Weights of a small transformer language model: MLP 1152 GELU, biases.
MLP neurons of a small language model. Each row is named by its layer, matrix (up: input weights) and neuron, and shows model dimensions 16-271. Each number is 128 + 24 x the weight over its row's rms, rounded and kept within 0 to 255. Numbers have three digits each.
Before each neuron's rows, "fires on" lists the tokens most often at its 100 highest values on Wikipedia text that the model never trained on.

fires on: " |", "ief", "ird", " =\n\n", "ro", "arter"
L7.up1051:094129147099145105144145148074082173118133143132136091177160084086169111112127153141121124133103122131143161097152116127072151171138108130104079139148158151113113144124125130104163114135142120150158149112110098137116132138105141152145104136073140130106102107114133092136144147107123123128090189076142145105119130122138157127143122147121127101123166103171158152153157081135187102142126137134089101122150144197105115069129124124126096076111172117109098140143125148135151125167137121140105129119120100132112104149118147133108117138080124146126146119161157142149112107183145089161116124133080125133164117156134118158108163121106152114124116087161134102125122146103075094125111138139114128138125125154150129114156143135108133124109088141154135121104130116125112096124132159

fires on: "in", "est", "t", "ot", " |"
L5.up298:114107128158132100174161124096132107103144098132118097133072111083130100140101139117073107124099131172186104136136128158120092152144146133101117134065147084142133117118122110070169153131126153103129169110147141159093148166096074126142135097098149104130123082138161145139131093147122125102109133133110124122126130116143126091111124146128097140113129104168153152137082116122102108102132122088125149147121125147114118137135116119151136094113123111129159109177127122137115103115120125123134106128089179132153125110108108141117124105156122136086096157129147120133111145188164129153130122153109139059093103140152137149116133167145141144113138150129134141098152092085063121142152107127145109140125116112169160118137148118109106158148133111122123115146124139094151109149114121

fires on: " Th", " Pr", " Sh", " pr", "ur", "'s"
L12.up644:126113137096137125115139156109098136105114146104151080129152131123135096120150121160137156127130115125123130140115107158092121145146114115134142146127110067183137115121120068077149097111110143155167129119093160140114124152127075147105165148144113130122149110105151151152131146122164130107163147093104132122141134115127120170142138103108110137116149118135125100158137103154136118152098095146151127108144123116129110106142134122172154127142134115130149081190137094098140115124175134145104077089127106105132114125157101163108075135161152119114091155152080147104122118137102127115148110144091131132145068132130128133132158129171135156095188154172139145134093095111089144157158127117147144143157118145151119137170137156123161171114148119110130111140139105139128106103139133

fires on: "le", " two", " \"", " one", " three", " the"
L5.up537:091153139091162156139098124115084152150142109092086109125155052114149110142131116104119120120109130113127087087106105125103138145139126123121088121098160154147145148129078102112152117121104135104115151151133119102160184131101124112121170142127091066088152137125157100172106154119170136091091102121110147147114119159153120105174102149115120077184128096131106102133145124140132161095126137105113123141121081145082112123122127145110145128123118099132150159135091120106155090130148125106118128123166125130097113133118149135108182116121136137152129137137133132121141129164171107133085154103101120129105139145125131127100127129125148122104139137136154153133146068123114088130144124136140074118130125144087077104141160168151135146149156114132113143138162153101087108131146138

fires on: "p", "g", "ic", "c", "j", " rep"
L4.up67:124140105125121083132136131074105137138164135096150120143127118079116077149125133132094158143133119108131139111134119113128159167171113126124105139089185102170120096151119140123123108097111170107127153124149104126145125114131119177147124127133100116115162078138114146115118125167176155105143140109132113131095138102126174116115110131131084125121157103123131128124097167167139147121119115111032122153127147115081155146099108125095095167122108134149130088104157143141155128111157131156136126150104156146138102118158130184162127152088108091132130151187137121115108146156119148093087175083092130099175074098136099148138129136132135133158114133142119126094130132117119119131113162150126146150101142114073128110171119153120153094100128144110123134113170088150153156163101077

fires on: "p", " Am", "',", " rep", " inst"
L3.up385:137135122146145134138128136096105111093154130106190176149144153113129097149121112146108152135107176111116105126147090138138142144164128127095127128090145117145100099113136105073120092109126126143150158115116085101144137144172102127168162148138112134154149109107145155152135134103129145137107177092088108121112139128149137093105134111123128123123104141105115126152084134167116215130101130112093142134134167129099152149128139135148147157142119123108178080155137122114141110054164129171096100124102113124134074127150114126160121174118107150093137132193106143147138135144152137091158147092145118102117100131155085102124090103137157170107160067180160118128089127129094068157125148149169081177107145127100111147143089109103123121134130149177102155120109098089129108161141144

fires on: "s", "ing", "ue", "ou", "ate"
L4.up635:158103120099134136121121113135129154116094147120120118138130101117167091122152163127140134105117149134114141058146125113118140077127126098120120108098139159106159168129140107105131110147172162123116125150096146106110169120097125163083140148121075134119111136048115103107090095150139127107098180126114101085135136125185132132157152111128113111170120151133164111079141133131141112137160104069134160133152125161093159133163147120139122120150121118122178160170107184095119128194129130141106107145165097154129133126141141109135143134126113078120086143125121164087103152123130096083156190083117137084134105091124111133099125096125128126146145076105144162104119130093146116081151086150110112121140110129147105138154135126090161119113108167110138121114109157151122147123100143

fires on: "er", "ation", "al", "ate", "ers", "ade"
L7.up398:146163111150118135099153149141133137126151160127081096144143066114125141122112129085153183091122157133131147143157145122115135154110103164110130128127089141147131125132121090109141117125160112186141131151129115110112093083117125142126130144082096101117124140098091156161118153146113131111134134114127123174130138129118125088115085119137148080122118084134143132126102133157159140144127166074127096126116101127116155110190100125137136147141181134160166125097145117090144133084114149147131074138168102131165096100144165103123122156120096131089114154123141126164095126164144143099088139133125111107149126171112091154111150139092166115111105059144112178098096161122105129130103076170098076189148090123144153124122139179159113103115108148139139163121096096123129137162140141

fires on: "ot", "or", "y", " |", "is", "ical"
L10.up983:092171146089153114130141142154115128137069126167152095160165139111126131123109146170164145189087158117127127117148144121144118168148124130087098153122115117100147100134112089130160139138123130148152114076125119134090150176127116104121100154087146127115146114118137138135138131167103137140095128126093127123120108123139126131104159172132113112141171078138131154122116139136167123131105082127098131118168124139111132129126119109112144050136156089155127180110128094132132147144125125097138142088104168097130104107152181109104098152160102102132118157099151115152160149150126126118156092144111136112093123129147170158133171086124167147099151103158125169139138131118146160140128125159094145136120100155118129118139145137144112135136127108145137100104151131179153073090076148

fires on: "at", " R", " De", "st", "est", "ro"
L5.up196:129105112131111145162103098123134131134105127155205116147107070114074097140144133130117129112114147144114117113108104148109114159167109154112126104127051130103138143191084080103092119119113120112098128137134132125118123107109139156133139070093135089160084080098145144138155140112114133116108092145110123168069119092116163082160098155127073114105143102118116155146128131183104103124175118123119131135157109119151124142132123108078144119146122106133110128127148118136127118093167152106074114095105168136152118173110168116131111120149143156104127116135142132132099174136136095127097155117069152120119119136145121129090146122149138165143123041177098133132149117166135081117113123133091142142133132132095103080109133134157103104152129136194141133089157090097140118145117166

fires on: " in", "\n", ":", " |\n", " |", ";\n"
L3.up969:135135133115126132101150133147107140151113107154081106146097109121128125112113166101102164132116139135109116169138143154110161104151150171100141123126081144103096114156124124075117158064146136110151174115135108137110120117142097130133096160113125104140168114120135114133114115147088166124154157068125120122076135104149175187129144132124141128106149091101109109144130154123116136086125128132092107163119139133120144099155109123136071115122131138135112160102135127122133128148147137129134150130112116150116076119136143112174104112127101153154138125119141136133104173154101149136124159053107163157095093117146113114090136099122130128126118098161155148119125108070121137129068113147139139173116099196148146110121109123135101099147107094127141093107136137124134143130071157

fires on: "st", "ep", " Mat", " mat", "St", "Ch"
L3.up563:125138102133108063106118146077127101105155156116160156119138144127084106146104139158129137134144141175106140125149109125095164188120140168170140135146117103093116131164116120143121114130138116132167148096103096119133122101128095154090124154143089134160109114138151143141142075097153174104107142148105124143130110087090119120132120089118111097141149117135105131092139109160094094134142092138082127123127141123122111105108103132114129122169133110112095090103172151135122083105169097131103090126132145086179108125124132172128125139136119128131117159159099150164115117160138134096133138148119130113169129150147137150126143150159100142182140121180129138105115124152089109173122133165107109143150165167103067162180147125131099078138087155166122142096153094111114100140119169

fires on: "ove", " live", " near", " Z", " Matt"
L3.up95:130155081129114136149127113147101125100177150147162126140165127128144096109102132122105132093088128126109109135133094114101159142108152148138121100099166122159138130126141136120117148105121126127120104142124112082103151099174099166155143106130088120136136106121132106110114174100182135160127139172121141102091139113132135136117149114122105096154118135121148118151121120151133151135102198101125110172151161141103132113145091128157146141162106176095183133154117078087135102098139140173063119126100162122146140133102134138135131187128104122135125110154114153109137127113169189121115155134114143118096128121139110150116088125142117166145115105153139179123107141117095090092143164117140117128141162123106098127164102143163082087163074155176120147135141112146165120147117115

fires on: "n", "en", "ed", "v", " received", " by"
L4.up262:171138090127118092082134128119087155126097137115145170139141181120123118113127145122093152116145146165165115101115167113144167135118121150112141133160147111111140123183126136157158129130116148123166127086153172132144105139113093116096081163146113064144144136116104130103124111108139129091152177112145100094166143146133091081151061104078092127130125130139098107101133132123145141057103102142094150123116143166097139111152131103138124151125126141132159083127154142119117162165122096170137124126102121162167117121154162135115093151096096120140169145126114129160122148092170125109098119136101110104113095164116087141095115132144126111098142130109166134102124101120099127116093139124157140165135130154125150160145077125120169153141143097150135108115108142138121157159118121

fires on: "ans", "ve", " Alex", "lex", "a", "em"
L4.up114:144064141115149141105148131093116094112151143110145116131132098088146126134103166130121132120146129080150152112126076123092094103127139141146053124056135144183158129134164169132133053103109167138097135157125122115120148148098106144143137125139129141130133145100148124126144130095120119122144134111116118093105099088204143164153156168134117116127152116126104111128103094136084112149142163134135136166135123122118119179111151125106111117129148135122109111175120109157132162134134157176113118114169134150183128080088115147142110117102119117134116135104103155150104170130130104098144145130152127127119135137137103137135116091132126163092134107121139119082136119125109097165146109128135169143148184101121116119100076106073086106155122140159121141133118131114140188139141130

fires on: "ust", "C", "D", "in", "t", "and"
L5.up820:154142127133150148158114118120136138110101129112117101145100100113105141143138132108102153127098138152156116130140105180084078127102137131121130147106136084124128155158116107053159106132124107136133109129121138114106131184126121132107121121128155122085159147144179128095129097122093158124118118130114111129133132079139132103145109152146129144119133121126127133155133119161127137091141085121095123137113114127116156134111120128139096138126125150146112107201145116126181165138092110114108115134110116118152105112118091126115116134122166163109100154158135137116093155183145131097127151118114096092072116129183126121092161157118176134088128139120106132137174133109094097161110129160128110110100170082114160127100139107113118077169113117104096153151146146116153110127098094

fires on: " |", "|"
L10.up701:087185134157118121143147136129061159132154126100163105154160140097166124148130127173134154160087129114145159083120139114095181158171145140127127151137104101137112125185156136119145122138113125153163131130103100121144093143135158098111113151140118102100120139109159127140136114146108160090128135141102107119106140118161124141158147120166129085136176081177133142121141121101175119130087115122059121122147168159108126099156204143122149174114140126140165083136131110150103144132114126124131152100129119092144108135112152126126088134133113153156110126139120160136125127167115141132151135101143123122141109160139166127129149076139128142108125082145131155109145135134127103113092119110120148101079133162101125123142114107118137158157129142159168098083127123148130095111127141

fires on: " high", "ic", "ural", "al", "ical", "ace"
L3.up476:162138122136146109104101147132072186123109137103138137122130156083112089167169122134129142122123102122144135137150147130120165167158121162128143131125152072124141155122116128110111154122143169080148082132121096138089101148107114112118110111098076146148144126160098143105106108160122168062096132135153093141115127109172105126116157121105130134125188076105117153139124123110112154062077147147125135127183141154116132067132082160123129131106109133117135133131133081107173150141096103133100133123114126123156151126116176179163095138114086127121123158108131138128132166140102129138145134101084155120141113120132128151115130127129168114144126150156128146084106132139113138164145105171118106166119099158119139112171157114139132125163115178147130124133105135139166113109095136

fires on: " one", " three", "ale", " two", "io"
L10.up22:156151078096131131153151176116078127124165137081104144118169124142102135134110154115116174144120141110085109137145150104133139115134192132116139106118124101151138125146090102132178143165100138101123107133140117136100163123118125115164183104118114102140127110115177135139142107126185138104115097129088112164168099135186111117144091149109122121174137069185124105129126092153134148130108109137154108135180157161141113116124139081147122136152125160134136146147157139120160101114157180101098137098133120132156126130072154123132133145164138158109105159178121125128107130110135142138125165107095131141126158120122117121114146126118130118126166136113115123133170102133124134147139160150136083140123141116139085112156153162139127108147113143122114125086122132107100109098124121

fires on: "ic", "in", "i", "y", " for", "."
L10.up792:172108151121119138158146100077142128153099183140110108146082135181137163090173135124139149106157105146113147148139147140121128162148121166116086071113120099137116164136128160130113123099158145160098160113121127116082138114134120135073087113082120054108155096126110149135096167133100124148119128180134113104069115139132174157108112145140089127131137127113156138166088153167134085104103151084121167152157156126112156108116101110104136067132123135107114119146140112112109121153126137139115119120143143138177114117129146125157092144113120115110159152127111136121084153124140145128106119092103147136159094110128109140088159099123150156141122105141135135127167143127113081165117124140106130136128152112110126115163124124144093111108137119151167128101187120121146150138112122

fires on: "on", "el", " of", "ive", "n"
L5.up918:087110103143098156099159137119116099128125123135170090165134145139103158137143122111112146184089170132159110132171177173134133156131141125120100136114107087148168131147123112116163132087144114128075145126119101104162104141174124157135111137094082096119135101112139111140154159129140141090149126187108107120106117149116112097163129163109092135139144132128148118137146150097136118114118156140133118146127137144114120142160148118165159098116119153132119144104132078080134103145093115129083128065123128082116155144187182109166132136127148150094093133094095142107140154157117156130100167149083107138173069168163168155121115120187116135075186150149123116086155147116150133115103130121159123130100134120133122108148110114150114130177124111136150126155083111145168165138123129

fires on: "'s", " can", "er", "ers", "m", "es"
L10.up370:119139120178130156149141137114091167126145149143132131124128161144148143139122149123132161134130111141124101125127186112118153135152125132111134104081140112137128150148134065123090140100111098177120116132136144136142106161094112147117133122101087116148166113149115140179125131102100155165145144141088105134134123068101094081125143098106104138110135110131132140109110118165155093132098132103142138161130079138134121097176109073143154148154126138173116112118126106138141120112159131160098118099166154120143107122081126156138130151105066119137063145085085129141123157161152144113119121146134150092151063154109106164149170122109142120127136119143130132072126126109088136147145141169161124153118093109107137154126124112137110127088113103136115131117150112125119121158126157

fires on: ".", ").", " |"
L12.up1023:109134135147131108114184149108137122137181175138110076184151132114127166120126131162136170155120136096115147127126164159117129148155112103125158137151121129123148117133103123158118110125082126159167121121102101103098126133091110144089084139105081104119148119089145142116095113106105138095136120119067103144158113115133092125138159100159147093131143135149145127175130120141121162158089118116093077148154163149118146132133143118210121159131155151150135130148156156087119111133094141157138138077153123125144124133152159162138123139159123154159097132101114154132088141161124123081123120084148136130146124135141128096104104129154133132151157130098106147111111132144152114176086122112085159085143122156074100115127103165123127101104161125169119098098111097143171133175126120

fires on: ",", "',"
L3.up1022:093089142149176165133106117111109106135156143094139135121122113140088106099137149108148151139125101142154114106154078154103110136142145107109114148069156140155074144141112120094133147086099143134102143145131113115132147139134101173127140101094114175159168113091126146169088121133150118149118144112134115113092099159130116136123167148127133126137122130126107146153108139154126200129126169157134063152107138106133120107142123093156133120149142146139170135125110094132135081105150130121132118138134135104140121087137102173123122105122126093100109103141109135168109088176175111119136151115144149107116141144117137142119131153163143146153169065131127120140148117138119081190140123173094083132143107110142142116140145109066136122105081119119116108121075112084142114115120175

fires on: ","
L7.up345:119096133137172110119115173111109085120153131108122144144155093110144101101114142109119103124103151113128167117145080162081148122124130117121108121094172139134098173156133149126103134143124150107147127104083135085122155083159122146140167128081081149130143143091135152111070171133156155152103139141120141099114162126139133116081160126121145086138122114121140140144116126177130141112151140122125131175127138145154160112147091143117138119124134119123117135120114122111113169133163121154109102134123104077147121100121084132125140117095164161096111130097118139124119136176134102125120169147092146124155128136133140144118089171179140149146142078144134143123102125131122093113139143150086074145100123104111121149177143117068107121170083162134112147141111109119136130114130119

fires on: " |", "ian", " of"
L7.up9:099139103110118130125117136139078130129117146155137128155103145123085083124122147115116162156139160148142070123148110117133125111138160168160110112100087114149134125087149128099149110143085148114118130134104122136150123164101120124085153145125090190149154116145122107138134104132179182103095135143083142118131099139158148126126153163155153107132144108150143120114080073191150162119080099133113111161169145127109066144125133091177108127145151123118084148187118139157140106125125166154119122153109124104149115119125107113116095120140082147123104087114149147142161133118143142097109166120140118165109151158147123172124099110113119118149149132101140118135107086079055146123134144149095132116134142132144102172152143113078159107139125088113115089108084127157102099134129167

fires on: ":", ";", " |", " in", " been"
L3.up409:150114122130133131121128086091126135131118105180130174153114087109147097127133164099107157146123117146105155134109125119130123111122135159086135131125087143109087157217086126105105119064108153088128152112139136132142136099136135135144093160157144120159189139116136112139100095158110147096130138111131123141127167102140109174152150147120147142122131101114119162156138146131141090136105123120131095151105105137097146106119115102129093137114154137107169166145157157111113124181147140107131162136170120135122076142165140137168084129103100108128142144133113120151128145161146161093108131117115136149105102121135098113119159118113148136113152102154148131122125118083143111115138120135158107142108089184147115132111085107093134087133105144121139114147097142149115125131072162

fires on: "on", "d", "n", "-", "ot", "h"
L12.up591:124120077112115132103124141137130140089089137111116116114149168111128105124129105152123123113106158103179118111152103173139163116141136141105111107098132114155137099165109107127166142098142159147084149129155131083172098112116112127141105136095090122117100082093112159136146153155140101109151181125112085110104155156169082149142156121100130158121163159138121131156146104122107139123139160137132148134172183113183158122182169144155163099130128107101152141121119119094169133140135119145083160118073146127122158138095145068167105096150132099142080113129119142159118148126122106127087128120125089118139122135146119156093135130139144149064148119156149143093150101102120079146138081134111112137170138132115125124105136146152118172169177145137117120131117105086149156141123132

fires on: ",", "ob", " Har", "ing", "out", " Mag"
L3.up765:113099101145157182123124141130146116146163119144126148147116125141122117109131146122142141193089189147144167117119099176101095095117119126121152150116130138138124130159120119122120093126111143108173150157145109132125190083140123146089134129146117142128160164068120106154116168115110147109085140119116115114066089121141138157149170102139138112129128136104121126116142137140083114102132170150127122170130112118131168129133143119131110093163112148147147148112092116072111094178135104135108142118148125096122104125152107172100132153138092105112081146092106142108104149157154074102135145121152139117113124141152142127109121145151159141127151094143132170107115097116128127149089076132114116138142122114145087137163125088104115125112106155148134156141116088138165118117125151

fires on: "ed", "ist", ".", "ian"
L10.up117:104121136141141123104149150106068159123155118162146116158150147161163153158137149137126152186111090123082169130129114145103135178157132185088123109123105106121172127147106114140120132121137102124100102123094134102134106125105135158101087153101162071118135113119109099131155124163105130131130153117127108121115085095173116084144110138113157143136143091127085153145167112107132114088137123131135126154113112134127166122149185085123126144119134135123131104172125102065135156149089108139081128090184108111145132126155114120130119164138134188090128141101078129122127198165150107168125102135127095153159094139122119152116115117114170134115120152157093136057117094113072129167126118130162139173121167123138092106137143145125100137138114115142122121088094125102111091113139133

fires on: "om", "oe", "e", "a", "he", "ure"
L10.up987:119156116147148142119158150145128143132090131131137193201148118122112137127103098090159141171135120149124139120119117118065121120115123136117127120131159107138132130134100111151150110122139127164135070101100150122138129146134140109116115139167115114104164131107109113117116112146175134124125115170116102126115141132083139137110137129172147167192121138139142152078114160144156177102158151096152076116142106121139121081154120120103135144160165131143130171149115106085106146127127149152127139145133119157148111072143103098109107141155078162167106123114132126149102124119152136142131151108146112090139138157130126140159125109181170172134163045095140140095145118092146142138146128113080068147086141138143156117117140109081115136151157116124163092130118140126112147126116119

fires on: "a", "el", "e", "on", "il", " Al"
L4.up208:105175123114155141166151121153092158118160140122118149144132102107173126100129128115162126183101127116113118132130112096133139146154141124101110154156144116107086127153140075108139145099118152146139096119089157142130132137125126141110147122123130122092117127116141100125150144188141127121133138137092134132092134079132109146091128087069135165168119124151084155135103113130140168113127121129142114118098115146075118158154099134145121146102144182139134147134122106144140091118145127140129105133090140120152138102115086149132135153125051160133104172101117106183125101154146139129155132118138130106114140136157097136101107105103193151090121093115118152153142078149110148163127088103124070139095141134127117122134179125137123100127130129137130122176144134108171124080105113

fires on: "t", "a", "en", "or", "ed", "and"
L12.up975:109135124107163085135139130104087141090038123127130093143121120131134132125103162132101105130130110117109120112165153093140164132122072171123169068171139123139153121211104088148146107121076125134129134130145134111100123149134092119085125148116151092112124119120145095105139127164125127121158124148110098110134122147147165135104113121099144114101154106152101101131127130153118114074147147164117149115126148128091129128167170136154130162095135109157129145121139128139193133138129151141140163149099096089142121113111156115153108155169126156149114130118070119168112132143112124124108117181132130116148119130116157127160129171147122166130173109125142131071165097129105129125082117115139151151093133136129160098118123144132116151119134103136095138145163127141115144156104114

fires on: " part", "p", "ce", "ap", "em"
L12.up1091:164141101098156139118159146130137132144149163152116121134114111135134140124114135133153134122122131104104114105132148201107091118169113114127145115130110150124086159160102060107150155127144102121118127111122134125129101085125152143112141108053109066129131109093114122144171094081112145136122115129091133146119161155127132119138105103098129091137134110166136140124134146158137140128150080139189144139120105141125122137215082144113135095181145161150098164123129111117152125096162149131157111112146120120121128135152120139126097130111122157062104105110163120200121107119135146141127126118119143136122093134130102116133149084146147123150169099124116155136142114077116141114140105152092126155123108129110113105121142119119102131155154101108132088128129101137169140135142148

fires on: "===", "ate", "-", "s", "ra", "ure"
L5.up297:084126145110156081148113136139121141123125167116105115168175134099178116078118145133159175142099148142104143121143157130117159119134106116123128152095104116104125176127134125082156160148117144132138124123100136103125124128079098134115100145115088131115116147102112125112067146127158142110115121133081118117111102102142162145123128152113111123149175117152165135132093149151120139095139107138111101159154105105087124107120128107135159111163138166155165163139114145086124109158171107150157093139127124152161111124148114119117129122138117109104123130165112150117074144134138089102125132102115124115119142139140135149080119138116141134129137053133122170150110093127132125128101103212130132111139124123127101135159163131108132081114086130103127109139171094173178163076117114

fires on: "ive", "ased", "ity", "ic", "in", "osed"
L5.up964:170118127160151112142137122095118182109114147142166126140134142136115116122136164077120140108124095123152114123113114162114135092157141124091110100134091091107117190127135125092156091153125139098101140146106130128117094115115087126088093159075104076132147112140130119119097150150094125110084129095134108062105148129120137131117168134176108128137149108112144170143106149115097125117134145138079144189175130113103116139091133132168139092128129097108146120146128134084119146147134125134118128100138162113158124132125108148130117080156128114095119155166119144126090127173148113143115117140089145110120107141127150134104111095110100127097071087141174111136133146083116120125143124139106111148116188123101128109154124114127132067107092133125108112090117147127134124137076119

fires on: "ic", "'s", "ent", "ational", "al"
L4.up362:116118126105125117107152169107118142130165129137110136123130150122163107147156134143125137095127135110175151123128114097125139168180139192109136086069126094103126160135130159113114137147099208121137125124129115101086127173120114151134120125136075157123120132128140136119139122157125130093169127092147074131137098107138079122175199114110107138141129091147130131086149102131115124114108106172066136124128086173111122062131136132160087101126132119120128117126130096099141157161125103147132155158167121166188156116126161119096128087104097088153125158147162157137120120174140093111125099132105139128162105120122139162130119104119121100127109162123160100101118152137095118151154104148112090158146156142085116144132123136084103106116121141108119125137161126125138129094120133

fires on: "iv", "op", "an", "st", "ill", "est"
L5.up1099:084116099106113111080157153141105149125129133156173203143109157124109063074104127129107119130142131128133099135093095129143150134127148192131123132121150112152172150132137185156105119106076163121166111134164111147130153123134082153134081102132111137141124098131130145093107172152106146114136138115138108133103140113104156124128111090079101122135110142110154123115154144126095116140115164128079134121168156132135128110071124118147168082142108128152128143125181131125116167150110143120128091098114137110143094120150104133127103129138127124103152157159155177135097142144153134101143125091111128099120100126167113160130134134172186157144127142209152122119094094120125089137107135150091141153120076175112130149170105112134117114114136130160128148142146109070147136150074167

fires on: "|", "ist", "end", " |", "em", "rop"
L7.up706:134139148148136105088153165119087122089146143139144106165137128097105111155088136160116157180131127122168173118130127111116124121150135181113072164071110094140140167143114136131116113128140142154163082095116094149128112136097131141089110109119114135104151122107120125087139120150094177091131133118134123073117149117140142103121146131082108137160148125126154157116151099154133149107102110087112116143140182153105132132124142102151121157099162115120110109172128110139124092146099169138098116120105081116154109096133122160135114175093082166136124143153133155157090139142137127162132155101109164110142123134127095116155116129152155136114157118132146120067182150127124133138101086131144134113116160108164144103120112164102119126169147130136152092174113112151125062133140131

fires on: " she", " but", " When", " She", ",", " However"
L3.up805:089120099120158144106131164112108132113126122096128114137134149112117110130162146119119143168133127135100116132157104151127150134141127109107133141055139161156140121157150086133104138101068120169122153137125133150139147155128100182077135094129099099167176108094157161107127145122144113186138090140115108128088126104155122113152193109136100129118124126135133118129138133122136165094151143152102080138119147117119137107141121163165140126159128108173135145133114113157146127122160172144105110123129147120102114083127096148138127112098059100130132148112149123156094116173128156082122132105131124099122111140142131139137101156181145122091185055146098154157154112101127097159102120135108129132115123106088099117146145129098100096110128129126137145159125081111155115116109127

fires on: " Th", "Th", " at", " Sh", "Ch", "h"
L4.up921:131166125153127172126132141117127139113151125102140150142163117148143117129128112144096156112123099119109091152096121116103189166157148104147173118135133081157099112135101123098111115095088153130155104124079122131147149157119102142089150114128045149083190140125124166113132148128136178096116137121093131126097115112134102104149115105102113128129141088114095135163104136144147153111118107156145090103177114118101130117114135155185161148147101175141139122156169163102135075108137139118089143091115157105155130163113130146153132136131140135138139130186108122121145146144122150122145128122125111137128108137128114110137104123191162108112138106121118156127105104140065116147113144149123105200126122120121097112153116099129128124115123115109132120128146090128151107118127183

fires on: "er", "ress", "ers", "vi", "ordin", "ić"
L3.up493:112125120136155107131114148095138145117137141124136168109067110127134139142091128127115112120128116094125117153110158112125105134134106138137127127085132141185134131147157134137128135105110124144129126115110161130142171139124136138120126117120141141126150131132117157094161161179108151089118115113104099093121124113118164107105126138088110145116112130147111121164100138139135120112130127125171133144126124166110120138128092103116173141120140173084115132145199099160113151110184153162116080125140150139164112067112127174118103151079117129136090160160152149138101156123170119131154136161131126141091137131124103143167156111115156141122138129133116182110128117095112153167155165124113130160133147116114151177143113130122128122156150148133124112149146129147137119154136129

fires on: "at", "et", "st", "ar", "ent", "ished"
L7.up1081:083138083097118131162143100114146128127123128170122128164130142143084113132110115101118128133122153119104084116082110161127140169144142132065131127146141110161113116138072108127172139150126129150134128126100132134149139133140106167135116141106094146153178128118135119135149143113089150139116097156147130136114141113129137122135133119147097112117125145125117150142103137173110123087112120166118129117145114142164140147084135108159111092172119114132160121154171126122182118099170145123065117112149143107095131142131099142181141121180142130123078137156138153084120107139148128107133108145123091131109128139178135162092125131125105163137111096166120136093124102133090075097124110123066104147119174139078032137151109135148127077128130133143116141115138098134112096138088160

fires on: " |", " /"
L3.up1081:141128132156131149141115154089117127081127132120125120152144148122114159152122218091099163158105129135128104103118107115123166142130150083107134108111103133123098095148167091171138149133092150150170123128148106127132151125169132123124128120118131135131147118149159120153113188107110152104122144131136153088102125124150141120089146144134108077135133101148134147117126129114105155130063154119101093139126133142107138131142142109142121147145179129093178142097122145078095108139125117157123137088102125106137086150107131135131096141102078133151136133152151152138118130174160083138129137085103127146144105146137132125112133152142130150086134101143169157121132157094100129136099118130132105094116166147094136132118099103133127110148128133132121144094099132094162117125100149

fires on: " Mar", "a", " Alex", " Mary", " Ann"
L12.up624:163180133162162174114117135116153128109153108138138089125121106121142115113129118159145141196117153119161138154112108133087086123143124155134097126107154158118146114155154131119145109113142124095109083160162111109118115124110114123153086087111134171090152156137113100117155120155112139126119149110089166107123107069139163141136088129113146117137141104124113146111152107133082117143142131139089127171134111104119146141147129180112166123103162154142118099174121085105142086134138150074127146102156132126145100085159092114118123116120128136139115143105075116154107129133163131125120125139094142129098152113120126152145111072159156140105140154153141132096134139141139118180158130129086150086101150092104130117133143112130182095106133164115113119124139134111151168106113141

fires on: " no", "ed", "t", " made", " so", " not"
L10.up775:153126109124131118096132121115119122108126098132136112147143105121173101100132137108090118090167108105113142107162119123128124104147140196109102115115143113146187123158143088142160102110108128164095127132113150111173113075108112181105134175120074085084118135110141146117123147141099109120159113143090151131103199081127148120125148122122117138087148136113123117100135123122078147095144167122132125163124102099138139146175149087175132105146111151129117130106139116128144169126164151154147119147104145109128148054124117132170115141172172134147132169147113115122121120127154127089121119144159094105091148128150162184124119153166196148140137111133115116129103094124112083109137102137120134166153122125112121166077143126115128105138149153143119113116174100116123168151132114

fires on: "al", "h", "ar", "in", "\n\n", "on"
L7.up316:160121143152109178110114180118118138116172128075141138133118118100171118109153106155096130126095120062140102148115145119131146104157132154113157106097107139151113147164141090121121084118078161138130126106082129125180162177101126122121117130093097060118107132125094114123137153149107117148119147130145113126125123152129103103122164122149122139142123145108158136105119094154155129093106156100153159145164136171115116154167134145176134123082133115121124089143100115145184149159114127183116127131135159128143146172084134124127107118106122101149091146105131159145137157161096142112127135136123142109097103094128118126151112075186155130080169107136119145099154117119115127133152129122134123092141155083098146119120113123113115141178175158166173105110119108114135131172168149